config = dict(
    num_hidden_layers=14,
    intermediate_size=1344,
    norm='rmsnorm',
    rope_fraction=1.0,
    tie_word_embeddings=False,
    parallel_block=False,
    init_std_o=0.00276,
    weight_decay=0.1,
    schedule='wsd',
)
MLP neurons of a small language model. Each row is named by its layer, matrix (gate and up: input weights) and neuron, and shows model dimensions 373-500. Each number is 500 + 25 x the weight over its row's rms, rounded and kept within 0 to 999. Numbers have three digits each. A neuron's up and down rows have the sign that makes its largest values positive.
A block is one neuron, or neurons of one layer that tend to fire together. After each block is what it responds to, as a language model described it from the Wikipedia text at the highest values.

L11.gate1232:479472497492513510513502472482494444491522492500459506442483518497481558482502486524489506568485473509522463465497481482485526512493502460516475544505505521498511547490485467481518554502549517478515488511464539513434507541519449497516463465489508470503491478565493486494467507477531519483517516518494529512538516498473479514482521506512495486491502438454496524486462475507527506475441
L11.up1232:484470519505518522524464494492532454501488506476525496481546508464486519493514518569479515517476483483501511451486496455488528488495467474497511515514485474513509465513509484558508519532519488496484497517514551491468482542470498492476487522493535501524514444476495484485448534496512496514517505489501515528524484519455524498474495519510447494489479472470512518543493502533530500526500
Year tokens, full or partial (2009, 2017–18, 15 in 1530), after the, in, pipes or headings, often naming seasons; sometimes place names like Namibia, Alabama.

L3.gate242:508537485504496525550484494499533526472538495491450494519510493506505471489517443498540508538493507526500487509505479513524510489515504514503490502489507485528518537473516513504507495546521531477491514508432508536469503527513519474505482544467497529478489532527485468493502472483545532550446496517431505477483508487494455527486540479476520564516464482490490490498507492457545510521483
L3.up242:510515492533473513514491474463498494461495461522442495496435509528473466440543497523512509511481490492491555505525448502521530524508512493576534534500542501523545559459494503506462470497519537472475506511443495567470536457513519504515474501486503537496502533537488493497490496500508498471459480452511489513515491476495462482477481492516510539504469496526528492512478481447556500528487
L3.gate579:527538531504468521477466487469493500506518501486499524535445513474463475502483479522567514554539484520494523500475512476502517456482476471466478521469452504476467488467494513517491495493520518486478516509483513509459535473450502512509485493498466484491508482514509497477485474493493498505492538474484501493503512493533483559450517518531468513518496517480487517504487458434533511481513
L3.up579:517453500521508532536475523512514524476521532521453480478493509513535563504505514459498495497493515480494476488480491484503471503507505548524473474516510509514526499504501496486549485446508476497464507517507489519511503499532514508439478471505508519489474476517512516452485544472487492493524504476523481497527509495487542505492485474484530534517457482510487492513481510513483547504489
L3.gate604:482494511499482462527501511448475515447504514498510528482428502485499502495471485516517478459500519487513528487479502510475490493486466507472484484501491494478485515478510499479471517461557474542466493465483493495501497454510496530541458469508474456517494489555522471460469497486511495463473525488500479522511469471526457516449506508482509495515525515504463490487496485503522494503541
L3.up604:537481517475478523497455542501510483535552511486507524506534513481511507529469507515533532476490488503463506442509494427503515498481450530518453459518545503537507488465457501525540493520503505440475517532540496488494521513518481489509486515480519478464488502503518473508460468474494496517486509493493511484508504507483517473550504469474449500478478490495541516527484466501493488519515
L3.gate976:463518481494498482501503532523465471486516528522457489517488496488482502509475483520518534502532508503474532465501500439567522497447476517495524465527493459504471475478534492484506502514530488463499513522509505516493502495509488495524486528509521508427514508530524446473477494471503466506527499506445486508521522526502494514478559495487488520484489533529517503511474468493482512517528
L3.up976:494519495489541460526488479476497533481461516518514565505487527503505500552538500535495509458475534472536473488472519504534537455498519494506506471536465482480504510481507473473549483500444535513477489465484496519490501505498513506488491496473475484523464519565490488473509483490517490535479498483504521524470485536531546525497509468438498497475483526481511526519486492461531502500481
Year numbers (and sometimes other numbers) right after in, from, a month name, or a citation publisher, e.g. in 1962, August 2016, 1986).

L4.gate182:501488519508510503503493549486524439491498499505490510486512514477470495488524509494522526476507479460505534479524536487489554518469479527497470501469513498523498495490476535454466493510509481522479476481523522510470491540535500480483507520494537464482500536540525456516468517499523509496527482461517513512535473492474493514491563475508475504516480455506529520480506460456475487468497
L4.up182:508489520468531515561493503535555475500552494504539460536528543511435504484509475519484524514525464486518521512450512505464512502503491531534515522499492525501522527479489516500488498511509499528516487490521507528471491500466521497523507520537479499483513521532500515504504476496491499496507502432522500478510503449464496492470517473510481491528478509495536497486526494502506523483500
L4.gate248:516544475515441505482474488519461495511522508505461520486520472519482548536541486498521485489477469513505474471526515494502515487504532511538484499466448528532539541482497510506472514495543583525517472541448489464511492508468468542501522542496565495501432459489486493514499503512505506508484497459501490482454448499492446538508543509491468496485473452520513491516490484471483467465507
L4.up248:530503489484511498493471515493460506491481516483543517454469474522494510472475513449456481516477511490504460505469496486524548493511512457519492497488512453500516562497474484524465459444517463467519526504498507488524500522507504477498474490524533528503461505509487533454478490547500513544515523489480527491456465505513554517557527525510480545473458533481511493512455510474518460501507
L4.gate255:495504506494492495512469543491488487505529464519461522475554523465494458548504462509512470483523487567501499475517526487499497485480488522467485516520534487529504543502479540514468517501491516470510480514468492474472538518481515506486460509496525473517491533535523526494492485530481500522487527476528556503489476517514475546510531493484507523455482446432476492459465477490452477472502
L4.up255:461478480489513544520499518559506504544481487535498491528522534466515510567540466518471465486485510529475457486497559516490514513481511534492505522519502528557441511488503510488537481471518484555499495499498523521504481542523495492475524556527504463523487523521514531521496507504492492488499485491506530502508500533502475515542495512465534500485507472458465463538533506530495498480489
L4.gate333:484491543493432509500531527462510510519537467494501522527515503474490467471509484515506483503446493474512479427492513517478482516499485506478471495462529502489522475465512493481511487520485462481486519497512520472470467520513486473520482481531497508461464477509520522483475484510458512493520520517551481557511519513493540537486503447481462546529528485492516494470493471492502513472492
L4.up333:466510513514539539455510455469519461484531541467478498507470460493484519541514484478509469471527489483540518479465501489548495549457497498501459472515440469531521482499545513507502523501479522507507471487526469500475505519508512489486503510481501507482479508506494504516453483474479512513490518497517447473524459477502547487470504548485484469469531512483488493491524497499503488480444
L4.gate377:526541517466458484500508519471476484540524466498499506467526512475466503508543507494508502510518475506504487472506529503463500518476524530527439495531512539505502516449510550518481507516522539501502489506453520522453479547481506484519506459492494481512465464504526483517447476463534489476533479485514493500493498488494482530502513441485477523476487468505484494510492483489500488513479
L4.up377:472494477465498463497505529456466521498478529522522500503494500488544491518502487540572510475491504577480498495490522479498533480490531462513493438508516488518486503495517497521486543458463504522492492540549499498498506530495497489537474523514480540481513551538432495487475550498505506490505514495478479503500488484501496498516545457519510466496462514513502492510479496555537529515486
L4.gate649:507517506501500504473461482462514508510535455458454487523518508496456507479583467489525520517483450555508483492531492438482520514507503495467453472511470516529540494467497532478483481503492495497510480542498521480494485556485499506508529488490504500530511480559514518523470491473488549481499494491513499523485517513500428528482544456567472520489431487461548499540488489509492501493493
L4.up649:541496488461472488536523455464498486501493519504508476528519546520485465518499499540469492470493492524504486478472490503499488501465519467557488474504466495519494508515519466496478513523519511485544475485498547505455535590456496487513495509485505528511501488535489492516462486475480530467454473466500563513494507502455436459496492507450510477469458499499473502520436500472551524539510
L4.gate671:492487476524498512510488515519470484472512504489459496527503500514487462539520510507485481505481519550533535475495533503504510495529497501498478467529490470496440531518436494455461502501506498533488493507485534467510528499463495485491459476517495510503486552507518490461435455493461488442497516480502539477523502507482466490491510506530518505501526503493490521472483479502457508499523
L4.up671:480511483511493497562578473455493502518466451501511496474520501526533438499479543525490535518510549484444459542467508443461442525485510516505513492472478498515494470466496521466492527480504520502535523498471523492480551543501452509521546487513531513460506535453515511507480514533487515519456472515514489492479493490499477483532498527516491427502454526492509478489454495522523498525476
L4.gate689:505511542483452519539506503535480507491551500519498506504504496478476524544518479499501486469516464517505471481473515500463539506485522459523474452492499489535494481494512506444521546505547500473509493529511514507548453502487517527466543502468499473497474484504474465506494494470535543520526511497504516508505505518523477532492537504507466505499499487501506499527513489497478507488458
L4.up689:499438529491457498513504482503573525516523514488465466534514498499491498484519506546507506473492519514504505465470487516488546547491487480480509497506505499463536496506530514526533524491503462525520562549470496530523503513464472510435519515488493513514516509491540519504441537460515488450501495513576509517487527456548481524506519513522463507508519525469551527482492496508519526480481
L4.gate856:481499482527451515504489579498528491488492503523493527496497532455507529491519481478530504480496498467514499493511504493505494500461528539463487520501497548518487477457497518508494539526528483488447525492484463491508524529508498532471496489541491500512460493545524517459527496520501494484544521462538512463480520461492446487476483484510489519510471466484472511485499473497484474514528
L4.up856:517477530523506487530540527461539510510506509484469493510495516491489528506503474503490469501507494475458532485491439501475489523483482501464505490475490512502521437507552534497512497513485461489512510526499481505507524508521496503455531483534459506516507528511515461500472482526462473470491473526482502466497513505494475511545456551508497485518496508462512505451513488483527503509468
L4.gate1041:515488515480468504507454505548491497523507429489504530507500473509536565482497494508510488502522525494500529493507525486499520475520534521506483501518490503529510475464474524478508521512470565503512481498498478523506518539477454507497535504475518506532485478476497565537473474525539491472497470458485501513506496491534480484519539522472469527474501455531466554543429482481515506534512
L4.up1041:541474482490497468500455516518503553531502518479508544514511522513501462530506494528526481483518478546489498477488490521500546484504475479495462500494524542475543508530499488546525496488512486535512514507474483499501521471496486519528504484471515510443453446547488479485480464463485513491516508502543510541446535453504532479484513468517497561496524490504483500489529491485509515518468
L4.gate1055:491487551543492509526460506476471513514561474501437543502534500494517496498516475516546505491492480524500493480540552444502504483468493485500479506525485496487547510459486499491511533537479521478521526467500486495502501555473510502502520474523500481492486467546526509556479450507520571546551497480503535485490480492510509488494513486521510561514487487524539481436498505515483524469515
L4.up1055:537553528487510497496520523512521543530483491529503494488461506496481540503475524535513514502456517509484525496511500495540495531498536514521573496439502515496506457484511542456463532527536490490477461469496483509509495496476494498503495511518529513478458513490518481502542542535495494471472512499510474485483519479500446500471505477484498510482454491511480492533486535482516478511493
L4.gate1097:479482474494512527459477510492485447549504518484481517525529482495450469505510528536494502494540479534508444504484509465531527533476441510506490464497513479534513521511495524511498544488513532482471480465472530488486482485506511524512514508442494478521476492520523469487500473505475488495471504472480505457504518531526490554459552474520461535522516493497474547499519467501463485517490
L4.up1097:513523467496526508487477528478487484565458517483513462500478502512497502485512452547528486539506470557476474521474482513507473536494457504536520481496502520499531498488529472478455512481515519471534494501500498518499502477517484494509477516486472497527481517495509498524492472485472497450483508482478548496441530528523503549482512511520469480481503506489504481471517496502497534526498
L4.gate1144:471449538506490538504499566479502490484510499484485520490518486475469522491517469509498507481515512498497489487481516531489550505478513478518444482504510504536561489477519493474492473484519495496524511516536546526511489549471521509511488467515530460500491484534514495477489504490524523487560498539480482461520519526454485503504530501526506519482476464471511457475490491468454522495485
L4.up1144:518512519521490506473505529547508472456469460488493486499462494480463518434488512535506493483468495478481511517554470549539539504481490473482513513453533501517519503476444501500484478472482483492478461483499504517498478499513496487499483484518491526499524549524504511514532522509494492499495500515496455479502483503484494488489530531491504490482489510468431530522511515499520542547500
L4.gate1279:525486531489508523544511526471520489490518484492515511507515492449522461530500487520537532530496485459480481526519510479499512514480485513488464513494503501493497522485536491528487527517476462481513528469567526508465486527513518474444509474514458491504519572543531504509499491484483477510515479482480488522498536503478517540508490516502457513552457485497509454489537451468487513491486
L4.up1279:536487463476478528504491501522516479464501495493504547482525501477471469508527442548521485516498526547546546468536502511511480460451484512517520502462536491469512526474490484500490508542514515557499513481476478479512513470527499526525512535485537449519480512488492517537481509503543451462519499500499483526494498554506499558479524533491505516494481480451500493513543501468465476513528
L4.gate1292:470467483485473523547456541489485510485492435486511518507534490452476500543496452522477499477486478506488486473513513549510500521485467486478502497511486477504505503444520537518483529527519530524518490499493470491528503530503481530464466539466511515544483509511460484479485482513478534497479451456537498523483481488504441514486533524468443466472492447447517545496453459499471483467515
L4.up1292:457463529509516517511520509505497516535450454480503510492542514502476470517464521506492516520541471535501494535500553504495471498478490499541497486521565498501498506513495476479481449525469526543537514548495503471508508506492470528466523479485495450487502484542531521479490435439444491500516514487492502484528494470473507504528529498490519540466504491477504498507479492479470495483479
L4.gate1307:495507541498481465471455512513496497494513485506476512487518501452424499517513488492551501499526491490577503469530508524494520552495529530487496513542490517531524499477489508485480521481500503525486505511510484503497543523509524513482526493536482522516541450497500519502461510518479526514525492499502535468493510519508473543464520482478488522505488444485474510457474492499475544471490
L4.up1307:518467510507481525495543490457429504479534457461514512499518536527512540502492472458553505492545511514517547525506524432548485526490496484470503469519493498486520544511444458491511513515493516507474465503478487501529501500490531523501494492524469491523533519526500517520519486495493512481471526485494501475512450502455533551525559511480504500508513482482492435531504513468512530494535
Year plus comma closing a sentence-opening time phrase in biographies and histories (In 2004,, In January 1992,, On 7 July 2016,); also time nouns like night, and that after verbs.

L3.gate63:478483539505509502447484504515490457479537487499472493505581468454485467501486486498453491511544503518507490494495509476552506483445465507438503526539519502500501495467495536510512510480482528492485501472500522464491503502479494510451547474458497475445479474512496496484474494494497495516525486502499527523512527510535521497519550486481470514439477469477487464483513479471500515520487
L3.up63:501504477500473490456494487416496429472536483477498476529533500500453487495498468460502497497482510523506527506534486443517486545520503506495526486518501542556513508494473497507456506525491530480465496494528516500449509481466500497517508523496475503520510515490511536532485500526509505487474492511453517551488514561478484502447483521493490458472520503512512490518521487468542491520473
L3.gate143:476513492476467534546437512501519471483560489507508504490498524442523525543486508501517539503493465522508432441456503501491531485463499487497429511475572510505530497481518513502482516488510483518460500508469528522477509496469494499480532472485506483515527480533494468533496483483511511504506511527499504475475500503490515503549498460486498489487501477503489484513505478507474524504485
L3.up143:506470522502520445524528520506472534506460519501484459524509496470497452491541478495482504482512495479528505526497499546484463541518513507515506489498492445507459540543510510518508452486516556503497501488495501496526463514494533505526480491512521511507473484564450499460451514510531493515529507491464515497493504486514521501538501506521495513451495483466518491492481506486504478510523
L3.gate301:505532547516514483524465512530516481507515491476458510511495537508516482496505488526509495530536463553491526471522548489473506508493536539529469520487479501558487499510524542482546487483513499543472473513527529483475484512488521524471482479500497468483509495524476491518526490450511488515519485498485507490509477530497460519506486481505529492461486493491463489526499474448471481475461
L3.up301:504474506468515486462470522468472486495480526505550519541504506496458526522503469515488489478492482472493528498494504431512475496529491475500470510565491509494515519519504526516477504505501513502501537523495519545486470516512483485512507503515511478502503518515476498473466491554461497477480509496489522514495484523486475475479461493469512469461508473473510464498475494517473484501453
L3.gate532:480503507502499483530477521546489499479515481453496481498490490480517539526488501470501538492478524501532510513445502517523484492470515500486469540472545492513511464477491516455500513506513515502483525512515505520487464489485519497500511547525510488510493494506485480494507493461490514460533480491452520476502514547507497514500476472514520513486520484517546485534481489547495491530491
L3.up532:526513500479476519497480476511473506557513488518516512541507532502459529512547487526517517492497477488511467453506528500455486518510541494485443522504517526527559518506537548533488495511499535559490471496532535563474520511478504534492506499504527485503506473531516544529470517490476484524488493520539497518513464503450470499518530517491487501486479502434479506511491504488521535499499
Year tokens ending a sentence-opening date phrase, often with a trailing comma, e.g. "In March 2024," or "On April 8, 2010," in narrative text.

L4.gate92:491534475509475535497517482492472449528509514445478502499536523522455501502515503511493498472521465507522478507479494497515502505527462508548457487465495514547520471494459476481477501512535568511486492521468495494475505484494435510503552513440523497492438492516498488464500489490522511456530480477491461474509492502499495535466475453492476514504521500527470512512509505487493509480496
L4.up92:466518500494448543486527513496475429500512520547487522428494569504520498503493505467509479508537526434513447517493460454484484519531490487535489495482521468545482492494503519496499526475489537488499509470490532552502518502504478462498492529514447485477516536513477533526517501488480513502500503490499482508517513499454464504498500523519492526525507471504495490474482485496486480464540
L4.gate266:470495562495484497480499553539471493504541462521523503482488505492469519533518463508548487490469472490505478457512519515451503485471512554490495466495491500486537453498560518490470506522488499510485537476510495471473469507504512503499485483496532474461448474548514458474475475481476499491536494481530506536505532514481486506470540483484504543507520489487528480499510496509440498469494
L4.up266:470514522475495501467459483526488510543515463510514462532529528543481471497526458522495470473490523549477455493509504486489520461515518509445509514527502528513512489512544479528485492458452529512520517443474476508518528510508460527505500483484525488505483516522490519485477462472516507525554485505479473555512488491516468498523512493526511506506527476534506479528531526527498539500463
L4.gate285:481523509508492483487512497520468462529511539514504555519530476492457483500498466480535497485469500476504498505537526500499540480511501520476447474491465506522546504518517525512488543514488506458480466483497467470485518481555552485533499495479506519479461512520477505521487498508537467569501504539479488505476479514503481497478506469502511549517492481512502535518482504508505487483511
L4.up285:509514503464490464495544481523536511479519517493498541470508431491517496503508486516508481450500543500501513494487469449530497508519507501507508452488494473488529499491477473489543491518525483488478465490506510522451503483536488487488460484492496483511449541584495507497457494502472501482527553549506512490511522472488463510501522509498492477559494494484518503499449519484498463503505
L4.gate470:507543472532510522542508493504466491506523482490540470530488470533496548481482504484510498521500510484468576490484479468460524495476466520464509472541485550473484500437521516487476523489544509517481481496462545493462507518528517481492502497501512490506484545516515460503523482475488518439535462509523449538482485475496426540507511519538474493536498457548515488499470519487463477511516
L4.up470:466505447505522480492470516538477487516495501548471478523463522512512477497489534457487515520483509520514450503496505493504505483500466460502491498500504460482504504462507455485508519482509508540480513521533487530462529502514527571518476493500522514413480497455516521523525471510529498499534518491559523502484512489502520488468512473525509531506489512508515541488520522525493520507461
L4.gate622:488515558453460470481481529553496529509521475511473526514428495464482547496546458465501495468463532487519519455501498522483500511481512505519515488520480506492501505477506494486529539554485473473509509469507489516500512472493520532506482494521527518495477508522509477507518534506499541495520492484535500552474524525451505505505484494487511470503488508450498535529495501515458492462464
L4.up622:500532532513512541474472513505504521516553521507482540492484449475497483520512489545528482530492495498510533504504519509519498519494457494508483483502474500476497514488519546504505505530523479499546489470506491522482495496538512522471501476495501485544475512506534482469477496481513485533525480477541520484495529522478550507491492489482519492530446531503477506468548513515464454473515
L4.gate738:513475499518509483461515520494474468500494486511462445519539467509473494531481504477496530478465513482483546526568486499538543522488462462463511512507455497417517516540525499498472515508475526506493507457513518488499529478482494495535451500479479474503479497505493513477488479502488513489517502491500502495501535476508476537481508502528463494519494462517515528471471488511489465511512
L4.up738:492470470549511530461495490465540464516468510501474473508538513503425472514475516526471469467472545517467523558466449499513487540499479475490497516536475504484488494492487493494506486500499510513472495438518526492479480486497481464514549504481495469489507488518525505486484510481476512516478483465444512500486547498505507483485507522522490462497491512478486465508506520494519493504501
L4.gate744:494538515500492505513512524540485510492551426513494477489464444515500557494482505450541481485500487474508523501499501496504494545495509492540496508484517510480508484482536493463513502483480510485501510492523527484475506474533498467456507468507468506525468504516480447462511507500471487493478523502539453536487488526497469507489491474498521525539499481531563538493506499475477485494505
L4.up744:500483494549540489472536477516503491490462536486510487502504515503522475471485506525503491491479517490506485457518476516516518536487482540485502486514509470473457522493489467489520522518508522525525510509476542509501506459500500526488489534501481475460470492518446425446491492486534515470482451474525515442532527509534468481518492547531452483493495522469489510516487488496499504486484
L4.gate787:458524506507471527557500486515476514513515447545498514511494471432524508521480469522485509527474477492496523442486537474460521486487490491496494481469528499471524509500530507462503514522488514491482535488498509510480487506518506464489458496467492456470461477528497455507504520523482497508515519485501485542512558524519495513503465467500495522492533479476549536471494486492470437424509
L4.up787:485495516464479482502507495522480506529428482506448522531500523458513493492492453537495500548501519517464526461518532517491546498490445472463522513511510520465535472543499502468471510517498504539537515442500530529457488541512493509429484497488499510477496480508513468497483526517480502480525516489531492529492541501477468489523471468530506488494519488517515514504507521522493472441489
L4.gate841:454547529534485518496518505483516484526497477476485514512488483458556517513497462430489446500507506456494499491497506521510498503503512508527501562490461510475478454511516513496459459498481472443529489505504553487502502500553515474514520499491500460504520511506476495498470520502486469562513507486514466526518541518491449543488506520532521535477454497490498467523533543469483463497492
L4.up841:490478516519480473528505501471491524465532549516503535471485516472463516489526482471543544489527510531509491484517497496469523490493491510516500509471458529503503460511503527459529520514512487459473457473494501518493498482477489525498495532459521489475503468548510516488460495519489517529499519527491523456498472505472507494479511523498487538478491497462476501504499507468474470475480
L4.gate867:476515506502453472515487495488479486526529469490505522494487531489493513473542475483495497475544471463533469479440515470475489479506481506478463533492485448524471499455477464495496509505497551496518490519464496508490499515488499484461518486473496466486466534519566498494478509461523500441542497496473483469558505501471467530561533507509514493507520470513472462511471465460500521511514
L4.up867:489493519469492525527496461516511471513468490559436519483491535525469527471486465480498463508475531482493538508493515526497520466473476517488510526498502477504468513500508532489536493520500504488489501500478496482509536527569501512495505510482491510495496503509489486500500479490498466538489444482530503522491523505494485489483490532516491503516502450450528488497521512473552474544492
L4.gate902:467540502466521507514497497505500527511482539508484500499501521517474552561468470495516515499498507511457474508473447506493514481462524507488513526494464514480536495488493492511500450495483493465493472479525481527523499451495498516504530546498523525510466470534454462529503496520487492537508487490471526467478527501520513485499554492469541504510481514528496496533540508453452451458499
L4.up902:467507494503500461490464466486468471492486507446498491507505462460432502532451496505554501493465498501495459497475503465485569483507494497511518505475488458491470473476493506450497503500526517466472502446462486463519493480498518491538502516458491460556484510524473486507535502548516534535537490545493490493499495519496515517504479531465494528507499516494518492503523514525463508515466
L4.gate957:505461480488494486520513554542521524499472448545495502513451509434490566500510458523506505467503512543523495480565514521498512490445473472501517474472523445482489509484543536497476491499507520534500508475483482492518499511494483485499457505465500500502502466505524508461503511485458512500515513488535495467519542504517432547509508497488465513462480516454521510529510472485464507513494
L4.up957:492531448495494509445508505468491517524492479546486499534491471564495517474497504492519493489522502485495462503527469514532502512498518508501530496547513507488475457481504511500468505512476508517513499499459430504536549513514458527496532489484478486535483508516502513476478511493489510489496533518511503517509529493510504512490529484493521451472552522451481518495544513512496519505542
L4.gate1006:479497476493475538498449538525485478481547454530486454544501492464513478496509528522501542479488491482479534470511502450475501546513473514493442480563528480509486552488507483511523506504505491465496506489522496455466559512510502466497483462473512476472472490525506469499525480537505527458531466502507481458522519536504502506565508478516464475477522494467536529477486480525481491518459
L4.up1006:503457462524495479444487546474508486491500510512481443543513476493510483460501490552498498476495506488459544457520457481522479533538477531501494548533536519486497468469468495511472484522476527511479508467447512484495526507513498462490506481480489503485499463530495483500487527514526516432504459483508476513490550477480495563488489524528467502480527529496510472505510495497512486551491
L4.gate1035:490464530498470514510463543517488504488521488529508491482506512517522480523527505510486490489500492523478533476496487487468533535507509522503494435541514444474505491519516467481515477499489505520494533473487507491466501518507514490479431451485475472483494515496488442457512502462530480471526506494552493500478548544505516493526490537519530519543527484473511525489496489541517523480504
L4.up1035:475464539441496498476470518511502517540509485552476502521474493455509514528491475484530537552498458516472503478547527483512523532499530521430503496497516508465512523517524493492495475488484513480513542460494523470444492485525524526492474527471484473494484512512479478454481536473497498478553509563550482480516547487508466494514519480514515509487500458497522489488515496536506490511503
L4.gate1106:438511484520482517476513528500520471534498529541493540503492482506564478526471519469509485549464471535501512480530487496483481538498520497444474487501515515468516460521526494508510566495466495529498538524516504483491524463514498520495487484531496458465502493490482473508452527498477500512529497515530504553533487481505474490510504482498476491444497479458484520553492487513508487440449
L4.up1106:490515506518493529462511555506480512520495514456484517492480492507515462494497489506487491497449473506449506484519487488484473527528497531443495442494485516489514453483497490475533518493483463503506505521514480547509486478514552414479467481483518482491461523515478460487503498511474476505535486572562465531501518502477513525475470504502490494538511482496516541505484506524538531533471
L4.gate1220:506459532540530484462491510518448493507485516503506482522501552510508493500495476446530522498489550468485524489489498499511477509492502532542459461524498508503469501470473529496470475477504522514489490506459512465510538510529520511508515522543486466584482497515539474517480507467459466519511483530529483487518496494520498535540451481474526504546465464496492456493486482473512500493482
L4.up1220:507486515507476516501510513534459513453533450565524518520473488507506486488539498484508510476481542513461537471509511508489490508515494503531506461533457499467472518495509508507542480524467459490485486513509487484431519530499558455488460492528451534461483500501489506500496486489526524503517464519476479531501493520534452505472486466524525493516567485493488556522482505515482481490512
Month names following a day number in dates such as "On 24 July 1920" and "Died: 2 May 1993"; also second word pieces after a capital N or D, such as N-ir-vanix, D-et-roit, N-ich-olas.

L11.gate721:529469461517488470535511491515513473511500514518529535554481476509503522502474513539538519464532523516486540489520524504512511485472496464521492491507479504524485460525477507504451467531465473514503507500482508491454488476487470488529518497469513522482486496496524455503508500502513481518499503496555527491455499499524463498540509532482495462522500511474509520531484490473488494489539
L11.up721:464549501495496473521529457505534471523525527486474529498524493489527500468467492475500534502520467519480469516487459502528489512487533472541496523484521553531490501535496518502546477497491524481494515489516498490493475539503506452541500512478500539549499495504474488468494513498483468518534494512503471485497513467434533483510508549474478502516423494490461477473470494442527528479510
Month names in dates, mostly after "in" or a day number, plus the day number after a month, e.g. "In June 2013", "July 17,".